Part of a small language model's weights: width 256.
MLP neurons of a small language model. Each row is named by its layer, matrix (down: output weights) and neuron, and shows model dimensions 128-255. Each number is 500 + 50 x the weight over its row's rms, rounded and kept within 0 to 999. Numbers have three digits each.
A block is one neuron, or neurons of one layer that tend to fire together. Before each block is what it responds to, as a language model described it from the Wikipedia text at the highest values.

Responds to: Mid-word completion fragments. Word pieces that complete common words split oddly by the tokenizer, especially -ly (near-ly, former-ly, new-ly), plus th-ose, re-pe-at, with-d-rew.
L3.down74:541483526501498483593546430510499554565588428521441517481437486443451462471512440444333441566594570434549475502504510568459555505449502542448595424467433465505426515499475559537546407564504406507557498439484450542564479446518521449455514497397562431526527556468565574478493486451497486428571532540468357552397508420458444444434470550500551532539568521434497522505511480526553476556557
L3.down93:442409480511471512500602501477418570478441531454514478559492508465506491437517520494535504458611509449508430451528480561540515492512417530425638513575479476464484532485501543528506450385445438536445475511432483446579409531530438536545507587500461436515606524457456438414414470503466469453518515528543509567546385557522377408473528528506566500542573494433474473456464533537510464427483
L3.down185:440496482412433499488503507470521515584466555577432520487488533413433534633445510480499479414550458489463591475466464453448546509476510421482573551550527594478568498445511613480445562390534495473597529458517453510413541475530514523557518504458540475424601546559597439539521591488576540478500526592588468541498493582493536484511492480467516505480496466464598430533499428493447481558532
L3.down347:482576579492497415457366496563525616515500491529376572552464501529441558449397551481420488575502548542555543574438489508520507438536543500566552472542410514561435495416450558546504504482415513573517438477539507652467496455490533568499535427551473424533484486515576503552509438597490507468525614516449440492409556589448517527498452600471516512493546556466456442424408481558523490531551
L3.down432:488497472514551490528508503563513470527530504557422434549540462484526488449447598408598496604532438493508539493484525524405519623467426487554438507497565506439561505536516555500502499579534424488549472509481457523436468428492558455422444480572510547466490598577505413589528541380588616645459469540474487461473499528608551444450520503463504491423527431505401468502474421513493482541510
L3.down585:386389541449435460458495499564486538497438496538539546529496585465536473457467570464521433456463452510557415432480562470542551618466446552585437500502475469492427441493523487503524558517471480519510557495491605487527455481530554507469531497438448563526456500600543489477483487529457559483491432491538443452385464477607406550453513430495504499505492461496588532469501502453447551541544
L3.down932:607458504476575539517583506562498538426520438534476456566524530492506547476558500582460544405371589542463459430507402566489416478550557536468496515473439495553503522590526477574483493469543562525641439468425467520468488563509489433498522622493512470519438465463514474444530469534412517436592505491542538479534496507502568469455479556607418437463475480489581463498550532557483467527441
L3.down968:459476492547455431560519504517484503527465430546486594576562591430503419504537530522523443497529474447507395440438502480492514460503442518524488517426461528449423465580523539415413542496431500478576526514628538527523540424533508544461487462511521503615516509471487513557500503433450558489447489454527455482460430501421484477457454568519484512545474534538581528537484469539496503362542

Responds to: Mid-word subword fragments. Middle pieces of common English words split into several tokens, especially re as in sc-re-en, ag-re-ement, conc-re-te, also art in ch-art, u in grad-u-ate.
L5.down988:513480517522521500542524474568486472527427520443470439493499601465528483520552485431554509585507502457456383509440471512566459560556486515549472558525520458522573479473561635529463554448497502501537521489561568408441481471447391426501568580465439599482488477593430410535591455522487511520504474495450516511434481515543554503512512621517535491551477554454448447553472507481461557550543

Responds to: Mid-word fragment tokens. Short word-piece tokens inside a split word, right after its first letters, as in j-un-ction, r-ac-ial, out-d-oor, plus the slash in "/km^2" in census density lines.
L5.down987:466466483520504426560611541457507542494434452552499523403550559515501438528365427574482466554516514455450529367609474552584531467496584572489469437546572547550544438533424465438537447472470451563512507530494525583509481555535566555450400568575493466458556549441620461491475397479521503522505505505480569481535532527520519499505547437570482497523449479574458558541539499499505572484583

Responds to: Predictable word-fragment continuations. Mid-word pieces that complete a short fragment, strongest on the third w of www in website URLs and the slash in /km² density figures; also tw-ent-y, w-he-ther, N/A.
L4.down37:496504532419591464531536610510571533495559439454456466516545526455549481564517475620450482479425492477523451486542504449579465549538482480581539443505516510470581494498537542441443540488519444512450624461543442477475454483429463530472662449459498383496418529476489522492536407508404590532439448504465470455461416576387453400445498520520467462554535429504514454491497479431475496568494
L4.down186:420557443558402500540423538554569514577471449466513477617468493488542477459487550446563536509526391451493429446557521476542582533507522441518542493544528560443482487597495544553529521466432514487565567478496467480447500471501457524495488596528545512482589541580517564524569462382464430534439481389375536575558434550597457467459547545492505458477471518513451397495455539483480552476510
L4.down333:525512506420485421569540463501574492465453424571506496458491481539534354517460448532408567573482559525517441533654563445529514461454421422468564469524543524429409507458505510465577555435504474486577425490500502556470599468516510491545500537580455540534515510451472455530534466493591462448446419450492564560501555452466487499474576501538588455575521471438485515493451444494534482447317
L4.down362:512563481523496537492512469492502440418405532517615520475501502432496486435520501602577496512472534557511588590554501487511464414519513508473440508434592558522426571554461437485473472511504515571450434497574501437512489568513581526492553518614490444522491508536529509417449546508513543557486620563435569537483449525539368580433509446476491483531529576433456552488564408518387496438475
L4.down393:541516567585486445511567471461474630489506493545519482486542479401531481566575468440500506533498507407527458458528476448476465469505430535478534505429490625551476533494565450539452411520556434445492491455396547327523574512482501539560542528564503477466446381562491469456549490446475469465507488601498529366584507494492505556472432485530460536441596561399485470497591515427368420435467
L4.down804:480476466479533512490526457552523550511451497483561588472357551513498624490603490489454477525495392580511554464497493468475495640546536553470486568620489554555501517440569528473472614375531455457499483526574531436555479553527441621493583514538417509542496519538499531533477526573546407440490516396421519562404485403492476472471497551422493510460563561531550438448529447447477489463453
L4.down805:533610537458514476428560481523485457523582434596455546579598494549495507555503557478503606515548542524479465515500492526601430459483491476609507373480521546502528534555545485451466517517410427459564444501376401524441436606535507487491450533439496470634511483547512507559520469461498495531532488521441478464478614457544503410619479540479516458443470445448479476553514555477494618526480
L4.down977:462537564475503442536435518535552502410465439538518582540491608546492531473525576411577577457584489555542454478420498523571489443597452535476480513474519567552601490475493495523506505482505502518422433492472477383553525525488498423573403481476504482577512457487534468527556367491476446525462482438562498541515514439453534509530518461498473480474480550506502402470485501533437450549503

Responds to: Word continuation after l/L. Second word-piece right after a short first fragment, mostly l or L, often in headings or infobox labels: L-ast, L-ocation, l-ived, Film-ography.
L3.down111:439519487463455587432451513598488507554414560501449460519508465444498465476386498416463505552460537523462530516504534529584408481497518461554506553568504444548454477434481469424459504541426623552519518480493601481537550474466492439463533493539411588426522528570495461627517476461507464473536549542466451557551476476459507482546476425432494436423469515624537423578439485497459467478482
L3.down180:540511545483526584442478467534574506424489577421484404480544468456464498496597510607471458507441492495534485434566416533497488462492467595350541456573494529508451619511494514464429494491500579515468505540458470444555438537524508492479549464510485518518530464440547476469563548573584582526471501543547513548438411514542407526400500538482490506551512446517466505537594525524601481444521
L3.down190:504536461496453440539549551510461517472520555457539505530468514514599537547518505497468521534475534535584501536526511487445525476566565508528479471504439460618583461517453487463521586365502527442547456492492475460436525502476549413505494466502587447412507468502563485488538505388510541457483546641584535483481475432451583494563489485436516490581450593501478439526431539475475492504510
L3.down253:526568431477504447387551538407457640426572537515465526512523533543548540445507538402456484453491545532561434428483463497434524547516465560559502393518509423536544419479514481435474474496563550461504452540471520503454498611517500490534497560439410453529583415496501465522462432451486521446520491469474559582533464424509499516500481454504512517505519557496500537542503484415570498519465
L3.down668:525473538359574493532438433519519521450497494513433513488517495507564409625480480565556517509486482537468548453517500550356570447541484445525554538497463477544417497499455453326527443530542536448476542418541560535493472477414451500444481440448483542480498541463483507545526551568500535496380488472523524557476482537499452528459514453521468545577596518476499488524460471450557410520539
L3.down834:445416607563502489546404500562621499530538486448429429493493458483561528517575526485602434426506472529494521539561519429443608559511545522501497478384502578474537530495596574439509498476449455467479569534441519560495428432498508594529510475520492472507578537524502499572622501510497495532512483481543472496474540511533519474468424528546531520399526511521412437543528428429547527458465
L3.down953:578345440491454373487438495556484571468536473498570584450603494495455455470531545486456523481540449550484418453434564466604510515471469476548451561579502489461495488496500477491431484508448556459442535496549515555481600499464553551505482529520466547527543508579471494561449443452462596532556553544512470573523465482484466528519543494484536493462541487401417557539401544489490500555552
L3.down992:500488538494493542526519559461583496481482451490467572459445580559547464487483483540407446543459475482492583431531503502495518588638400494520488484476408482502474533388550565580421444489589554483592522533474426408597576544473511509507427435484598450496567499408553506438448550558490434508594500548521508538463499533522512510436473427541537543483464412533521398563505623520455489540466

Responds to: Second word-piece fragments. Short second pieces inside words split after an opening consonant piece like C, c or St, such as C-red-its, C-l-ub, St-ep-hanie.
L4.down47:499485502558530493488465550459439488459493412496454478506419534482478439476509487569579496513474531446531541445515588536431481367522538493370471517395436485428496514509502550525498494519463511524522513477518435538352539478468435521430589449558459481547450548435435408487480528551518425464465600428445468581420421549483546513510505531577528494548432546547510468525510487550521458369431
L4.down108:573439556500485594514542549454471507535622499427478428455431471565436472528508533485578468459430481528411508403475520500544491470425516471431489459535532431517591506492442588542468526493493456453553474497474463476364533516509506513498562519551489487604491469538444501447521454438514610520507575488557438548561419507593431391495541529501414479467545471509470540458609505473485571468479
L4.down180:587512478525438400453535473520527500526587562600540554552480536444374428440540465484518424507504524523438555520474436531619503550482473380478481521521463523423495518499571601529506556456467436482536464415596500498471528507460563444501483464405513458507485427490535436512473461512473449478518452432440457511479539529589434619539520538567495444426539412544553477474536446535544485482546
L4.down244:504523507514463561472463444499525484496447524451496575544555474455412494513521580579515549509401550477451560570562480446535494429591451529482398549506539584530483442483513466426448652534516547503514485590491485474531512552520566522507500528451442507530569442568422508466478537546539472424576493504544513415455503484483484498519532584417519556513494504514554478479451533582548495464448
L4.down530:479476437570441656524516507546599464458475544561537400473603466529464424450562529500463493470503551596472527503514480540489471505500533575491488421464573465480458533555491426513466454508499548560467529433567494489497549477580529462482463460496423498460540419480396563460488587576466545478493548522455371541477526575441540393506483467568496564327594555525477543440474529436535527472509
L4.down668:505451562473560582561560462496504526453460450439544525501515447497501448430495517485663510550450488566572423473543511446417554580567564468430501499532513378480462428456530396558489551500615502417466489481551594511546543563513426535474472530528473543532474444462542538619461510472513411530516554458462560590509567585455572460525418466503519490476492482499516504513412496466457485413461
L4.down940:590487539595481460539497448504394541469441590521533470497435491575594504504464516484561540408488511487484535529528454636525521534446545487519480532516491536503491571442575538579476435491499379560543515588532468418544486552495523491469599572453490457457446469545480485557486510555506531445490476368441489504469539450454441454517520537485520554479537539499469357518462612516456529527447
L4.down980:561438490430496490496413577575444507514388501560452444584543501532460453607478485416545428581499502607565524501356475409530479600482481482489513509523486539472424417464557521535474534604457513540446515472514539497504598530483485457453427471498481340511454483490568462454580573474482532489474419507421531569468459564462585514455461465487532471510500466498437501508481551500473547444509

Responds to: Word piece after d. The second piece of a word that begins with d or D, most strongly the apostrophe of French d', as in d'honneur, coup d'état, and also Detroit, derby, diving.
L3.down2:508574484542525458593536507604540436538443496541463461536431407573538402555491410400596525553477535540512454539494594444481452523515437490478476427536557545414561527482493531538550548586517441363456516501496470501386523528428511486522485517519535544502556476432386485500526467549510523459549450520456437577513522600516531573557424500459553482511511596536443481458518452509475464443437
L3.down73:537515576512436558506459569456550460563526596533522451567517500512500484585442524480573530491539484501555513485554584480565507495482362470549539446569478485506509539441518587523590489461406447525592579474537530472465535573484543439475514378520506536440432483523496591483499500457559537463523413495455470565491394480436536501481535478397546444611563470600496471515527512578475555465402
L3.down383:493515613516465519493523510505519570529454467483434529461395538543494506526507480522546547411513414619522494391459519425540446457478536471459470514517511536437443510453502482513574521563453621399553529583491380512488480577634464562416535562558530540414401505523509422495440522478490557511445597444499487548559538501507484487552442461527503507545498481468512462496460556541408524540467
L3.down584:541540557509472588482440485546547501570568647425525491496411526460439407530408569466483481534588419503471544490519476535523551503587540562512498502450506483454483512501486543525422477507538542539425588434474422379539508429483522555472486433523531525621525524490502551587480495434534547509514525595481481517462488498455562456480501594503518549542598472514515495513521412485448534477571
L3.down596:489499532574517453505534519469540476565427479453443473562495516568614477500406610528544405523491465575417508470497580544507461462502461518529493536508531456557469511538524475492580513444540546416457515579476515532475573507520484336494417496529563523494380541510480467535533425500493537397516468458478559528513442462528481428487506587479453538462552567574552429471445580452395455434449
L3.down870:553506563485525435515519551440444419445471520552556490513495391458478533411487570487508518454506433485547491489484481510520555497439503549535392432473535422441497537518420516510455509493431596552529525481566450636488472494514514487459451450568463498552464449539418553517542391500595541474483432446501502554553554506536543484586482479509441380453495494501539477482517519558456515498558
L3.down985:513456456471559407485516462486530524445495487513465503501493465512570609479573577503423532485535477372344449510588591415559521509453580578523550566563477518480498515552515484547443515455589478424495551446450440497591455507459470500604508586519441543492498539533412557502456410485568520464532471450454555427577433522502496496465491376553538486396503520540573492486419542533479525564530
L3.down990:510452505613467527523479536601413395475506482391411496470512460484574459500521515528466558533510513385459464445466465386560417561570515519491557537549601462464449539556448452477410569465505423531467493452492471505474551433560478526442465413503495482526513404459460509525468556450510544487416448520433431537577538518508443559466466569557491480457451464459571503501521449427516503381516

Responds to: Split word-piece continuations. Fires on mid-word fragments of unusually split words, especially "h" after W (W-h-at, w-h-ich), plus infinitive "to" after decided, plan, not.
L3.down279:502434458478430556502503526513512402396444489454523448397468457464540400496535562484522588672457428512466473463516586492648556494452526490418507397531492495513537525478523591497469559518452489548495506472486548514558487533489484444539438477567440501458508511588488596544407463520449496455488477489446576603474469434490591501508412447449425443427475481459523492489484563548397537584583
L3.down292:524564554584489507518539538533486515437463441430489572490536438560389550486482514531499544480550486540561556476516471530474436497544558473491506504447515465519441444519446536435466394463470531619537520452523489425484509534498496467537458536550424521490372488516481478472481580551580463491451496474524494539559482499482522483476347494486520434500491550518464604453467515668529512525501
L3.down306:465418517513447531514479540532530434510416548463473481464617482499506467468557559512541529559426541538484459384457469555556493566463388402516523560474505455491469418508543408539507610513383508473521463521495462471546494547498471546482507510459441581485460508534565527485414489569467512449465458559503603540451570441533545522518478443515489474518422599583442520563460449545459469483620
L3.down399:495464470536412470451520581553535434430443455486582497541463489498459468521518505471552593485428569496471548543444487457574542523545477486559563503519457444502486555446552508500484500483471495473483583457451506557555487475405506503520562616555479541506622503532422464508393553466617582513427457409497504602427474520451404572616410467433561490380581631547524565531487521486472518470511
L3.down528:563540462476518474499562499580459508505494413502448484458442492465436529570441513552393535582507474474472543483522569530510530551514418480500521488450490431497479489578472470562558446465595398466574546527572524489526529509464482490625533598510460612570564495598518385467521492556554443466489405452525417495496603575469507503510496404476494467530449555583542539486509445519469435441495
L3.down684:452554490518422513493541445421561441422448530489461485489478540432480461449453442494491581529578517542575575523419491571492473557443522488515481455478533469468527473540526561514439457512418548590410438550626548451560469428440489463544510507469554531544528450569495518487487494440525503519536518466513542505430478437519516477467557542459544417436578543438573493557444502430443500528509
L3.down728:469473453480584550547492471497499510511463461442472569516494421540426561461413488465503397480549456632550543523499557558428463507504577564364459549602466380530473482432628545588450537483556478412431559510529522553557465506548499516532549468434547426488486494473507432476415438486515489554551540492568483533552428515574449440483499439417576541406549504496558509507526543495573516590486
L3.down805:557471491530526436514470510587521519390433584492485514481532553431411511512490529553474534405460566483503469469476507537441520502485479577498573470471505453489601485487473610537484691525472488569439470430475464515465465487510430501573523449507457552589460511596592483551556525524472469446534518517437455592610605632552521569459543504478509553519489596515455457535430497484514513434438

Responds to: Wikipedia table and list openers. Fires on the first tokens right after a section heading: table header pipes (No. |, Pos |), "The following", "- •" in population lists, plus order words like first and earlier.
L5.down655:528435464416436540537540521493576500561520530418466402520512371444446458580599523461498545515528354542502536470514484530546541471638498449574427504532513535629460412423513447474525486454570560446471439519467565475538530503493497509465434509567550519540512510463443535577525513573390521517558479537436431571548527513461545573429550577470504373486504472471436523474528515509496475561519

Responds to: Clause and section boundaries. End of a Wikipedia article's short-description line, such as "(born 1993)" or "Hindi film", plus sentence openers ("The", "This") and commas after time phrases ("In 2013,").
L4.down224:472511478480526399516455512541498499449555520461571548467574456473509432461499540471537566515521431428568443500583483487541540431403537415638551472511463444550481508445404567507551512523591446609450462406475455552472447586525498475553509505501506442481519522461462513515508578427391577522493486489560428438465512557488491505483526448539439500588399535502431552480513490528516560569493
L4.down241:469502438474477470514393530567536539441564447505525492476533420551545534418569496459514475556539488531501537530385547649542530445492482540636417479528548572465509497576512522539463518525516533498505492400481500483434434543577534467540494482524481473490399455489461536473507478438508369436447502484550450618574469474431490433579494518466541455581476430588559429511540539520465505472376
L4.down282:539499616393605438586393454507547515491571532533455453464436561457520500446521437570493522506402433449541411519436541527549500500502529508484514492435531483449585414519442502514569479531528523576541466465501493532530461479504481488354450510480510527497514421578541498476499453479407513488494427447563485435590492601442504525409564543495495439507575519513562509482536447476541423510532
L4.down540:518470516462551587464545498421486460478493513477509445544454497521535381553511445536548412500516483379491441473571441506573577569520481514511560461571508537538526577564536529460585469485403520446527449483503509464522519524571425480523501575557496550541465470526547463509468542585403432553525508514526511469495517443518470547534542569459476423479513505504501495444548623483523466489453
L4.down573:433445444455433532513493454466555413509616528473547522428556464642358426457425417436534533410430464618595503496478547562497444467451506455502474467433562491559465549565424510408451527550423524422469531537486470483442550506507462517514505546525462490441502601583519495546526521442434508502445504519541471495455546472531501411560587474557538474530461572494509533413503504516496460473521
L4.down722:475570511564457494532514603486421587467427485499471506451487476518538503540515568476587523502536576507508488461556412569419450505471558558509521554524451453533563548447394575507498571486544528465413524546485465454576458545551501549454433508528486476502489515555466483492476524502455510478502520418537471519545485403513520492531534695504334402467599548491604504459453531450466526516474
L4.down733:538513540477524523547436539455451504474499517431452453442501559512546462454458495547503500530586481422537471541439548591442428462461462462555571511471572448500504588467534542523516523570563485489483510466475528355505486476519485533574493552516486537492461407532511481479514547532499600443408538520511521511500428506492524429438480448504498520579562491402442538511476484463544493488454
L4.down770:484396548489521552499548546440526476561459481520487481382522560577438506465439499372421528438341566643475502507573535605505516455480472471535546479499499532461477520490472472432478508457442511384440562525500567605565454502587457531499451623506500386502544570562489536567492479576547569448478513455498520558558465475515402454508500482523481468443550567388496461434570495513547557430549

Responds to: Clause boundary after intro phrase. Comma closing an introductory phrase, before the main clause's subject, as in "As of the 2020 census," or "After searching for weeks,"; also "that"/"which" opening a relative clause.
L5.down547:517477463461420501503447585448483510495465481520552492489500618459501553553573540507566499450435543444544461512573540548475529497514511406509524431491529551516564607496504477564585415517435426466568414468439523524485484549443563567561546419481539530527551513526444552546511485461548499531581612527561488430505473537496372579487494430586505527451526531506486550438519596488532455436444

Responds to: Sentence-opener comma. Commas closing a sentence-initial adverb or phrase, especially However, also In 2014, and At the same time; weaker for early of/that.
L3.down102:526513424516503407448524502614514548563522485521546492495574515501590483498591565511485509459447483554458539417413482463447396514507523416486483503473444449468446474478550411423518519522494541467491461502471418435582528462570516515599441517541513537492535512520451466493464385549502540480496563536512468498534538521469551497533495491492472598541383450464495383469589502478487470475521
L3.down265:491508583392515524488496546382527459439497565567562457495574521532541465559510499543509551493650439418423515505489481506396483422473571489485534503546502512482466571485472590399562529472427448477427405478552507477509487449552452471495483514524415480526496535496506501459474532448481511553516514444534577530540578513431483566583587465518461512505540503451533552543521416413512528476491
L3.down316:550528428469497523434488443454376506488458499607508399499518457507474539432547595475506492571522544433452577562521499500494485454537511567572447489534495468537605545451597395456572546456388593544501526508492413457453433540487445499545546487592485513483460533514423426529455522471531452524534555440477536479562536467472440494591468593450446491529542487490480441480443478496554545458487
L3.down503:487445454415499484417504519459502504467538506550492482421569445495445439506402496510472560487549467429587484496464496517491530544479467426464478546421432497610485511417530381377563515513492549480510460522489494524506512396520543513435461516551548550556590487501602459557437520641551482532544428458559477442430488486532504510534517482486539452532507469493506521497535462479415495608483
L3.down639:559542520521496541392484445519541515535518464608548576496524573436567494459500500531502584446461594487486494529478410460476543440592540440429566485487456525483537501506427507515459496593546507507500348540534578489474572459496523568575515492399384509507522511472400411493522553447517467406499569589476507404490494553428462520541529550551510506467437499515516479560568605443450500492444
L3.down679:483506440523499462480497547493470521568459488461537479495550545538537496462532491525477445553474570258463550589534502477517465477489562478563508490494560494517499459546449470540537521551540517432525540541471450523527558447596470604514472495548483452518481579503460472475470527481514469505473488546523464520484477600446558527486505517527470526550535465485477392434430583474482471435455
L3.down836:514452448521525498505499566537457469459400491510541519536477609474486461478516498482499606422461573461542491555486479514418507532479464493511495435615555472467520532535560536520551574515479484471464545567445476471554488460541482491523491513517453477541579504549547514549469491531413567574498508553524542441478514532503401530518439483543531538429507487592596508480501440574452477450534
L3.down947:502470513426509505459447627467514527512516554533508487497545500482543518536525484566554417440477532419511550485516444499450446438445564445418462497507479453470461541596505411457641562522473464465595530445519489456426484501509593495494457550542555490471523583558504453478556575536663578496548568517526506471472483568441498506613483499537487553544462453436561488434511471411503468481458

Responds to: Predictable boilerplate continuations. Tokens inside formulaic, near-certain continuations: infobox field names (Location, Team information), census and table cells, and mid-word pieces (Cem-et-ery, com-mer-cial).
L5.down856:473485497557533524511553458487527450499591585535477535476490499535552539436447450478528500486451473448458475509519531504526489530510382414424440487566414426500461521529511555575513562464536460487395710443512475463499532414500571462511552515506525492445506555618544562506486465569532486522573537520489549492563529470541455513447497490540561410436517474570569502574594494566485474435440

Responds to: Table and infobox field markers. Structural tokens in Wikipedia infoboxes, stat tables and section headings, such as the bullet before Land, pipes after W, "Year:", "Location", "International career".
L4.down112:442472512498532427525463567614554601475612427421527549541506448440521486441485481470525473514477449546412467459463440467526517445472476510575574510613499471419410459496477491501412430460475552517477467445567453559508617517515510521438502510574511522502563528475498482458441614556579423490479464481443456422563524489482396519557510480469474535453529488493431461473498478432468475395406
L4.down278:466446525487491463500499473489487499481508472413477470400493467483578464465559419549513539488542467526497521581390516515466457542424596422534485528504485492534546507538492558486458539403548384482485509573460551456525490540553630497450455488536459464631505599421507639561569567466519479487463512500380422524494453463444562528454571389512447450462485511478484496527541533443533569486497
L4.down512:481527555471476461533431556532496430473554475482559396501488500458445569480511517519532451615530463536499541425612595525570557471518510611570564543599506414507504512536568494478471496429501379441516524514523453430486497448495463468517456435477454430478487499534459602458555546497533545497497583489556494583548395621507604554538475481500555535472483513540541434558454525433488463554594
L4.down515:457620431584545477625607503542449525530558569476546484518496418451474498493395564501456482480440532500405471608572444492445548539555499547489527522515495488523474580522556509583357506471440556552440420545461423472591535545409433547475469514491595440495513592489493486584448492419484450476491558543520553445549538624519510520496504575527383504442533510546464533590521388540554526497477
L4.down575:610527453510452496518496506386532536600519560531409539526469572424497546577520446518546431500420486486545560560508516503482509444556406518466470474530436601487563465506499423537469458460525536567488489477587501482497503538490478431468477434512565474424533539522490500510538505473542565516484541576489553589427465540512503497513505546522427470422600536437484402498462574422466484545526
L4.down673:467514598577496502500509539569507486516470568454523521534513517484458496475548580547561470471467570544620564513458533449544457483466475533509479503413531524540533570420583611435559532483517482485504525468405540477573498490498491501477569537480513420485464499443492568491494462523571343491519426591399481515601425561450414401564510491501580501457524468496512414546392476458532464486546
L4.down820:550576468555468464559460478445482488526591480511578562457503462482432516413565460491564529458510560422509446549494497564448471494432559553520461459427543520526539530523499458460460504489498428521500498577509529444436465368590533424436408510453599512478544536438443498516507545552434404464412494412535524462473449513503472581460521456458441562450539524529402505474528482474505493494463
L4.down962:575434512570359485542635581395494481516518440486581476525514495447427449470511539497456447548471462526465402491550546462508491546557468409488451607415513534536503675479441528521476467451471510512435442535504500505468462533378451474483545461402472448508474550534481557433557498545528510526422510543458471472549500434456475507451494545584438468577582469488514506468484414515541550414457

Responds to: Slot before a number. Tokens right before an expected numeric value in census, infobox and table text, such as the colon in "Density:", "from" 18, and year digits; also some mid-word pieces (av-ail-able, Heideg-g-er).
L4.down36:551490463542464565512457481502552554496494458495532524460477547441542409420504559504570510381537484594564402577513608590404512465519380506525499423524470593508445514449428578517423591491545481454534538485504549536580422456515632496460451471558478526466443485394499410452370458547454506558505576554615494546507459545570484565491540500445478544521511503555476503515407499450503485527538
L4.down44:488517479491442486533522481485435584500454514426506516553521500576415348484583472435583469498475553513523386505577569501527563517439485455437518417536445541550493470536509487447515569569473591540438430485473494464433496520545604485465498488564468524462517429553552483458542531472463473452588523526490529532483527560573450515483494589599474470533464377479447575521507466406506428491489
L4.down211:483446538517595540460656561547524513586493472529488406506533555585469592488500541503481464424518586579518531492526599615475512501549465479498525514525575509483495573475515552507459541502509460469499529498562425425495527496400481485469507477501477460583452467538476506518512449571544563477510584445481453481598444544484517480465531521479603514542633577451520559449521402460538459575491
L4.down434:495518581530434513476435605400516515560481387481465510509465515539437381537506459472537476470494524521493530445443547547612540519545491540461463565573475501457430440433511521453465521538492501591528402476506569527493489483477434421516565567526563539502641495402403478475496503476642513566503476419458477524485401513439478506456494506515472433478561537527401422436582476494444501492537
L4.down657:457536490578517551514487547456536537481612539642458527513527394552510441520462505540540463505479422479606476510522582460495437514474489548495464521507499531441407394484433453455492444456515391418456532480422482495526567529622442457521482460494482522422399433360506444498487454426604512621490522620474546526507513528460473430501529488492550496489515532489542477486507476495400538494557
L4.down690:455554535467551475436554536497446516576491376507491510522493546468520500522501489473511586495474543581557513534569556553442523503462436514514516503452406491401557542502521390542446517492518533470487528503553498477453516476486430534462417433443475557344525507486527469402484392504488518494432512495465432505442482430490486402534409520530552504527494510524498553385530435432467540489413
L4.down750:462505406527548492512530509476499496440498425574461456541508501457531522432553502427468508532495503516489448573470465451516499525425465539464433537458587495490624491451466485514437523496613455501515475512504509423558498463576492473488490423522498475463520518383540436414488467436474506472531478472577530500507576530444444486510555439498398524473444570471503489469420378421451565628472
L4.down1002:474496407477470539568581508378521493487456507432507491566467549479556576438496483558504492533424532563564451491501583458588467505589587478498539496398539516614611480426595480395439423478483571446520507518562513503477399488420548453610572498532566546425542556523505464582472517578507379442484404558545445534544510524512537492383449463564421533577532429475541499528551536481576450544513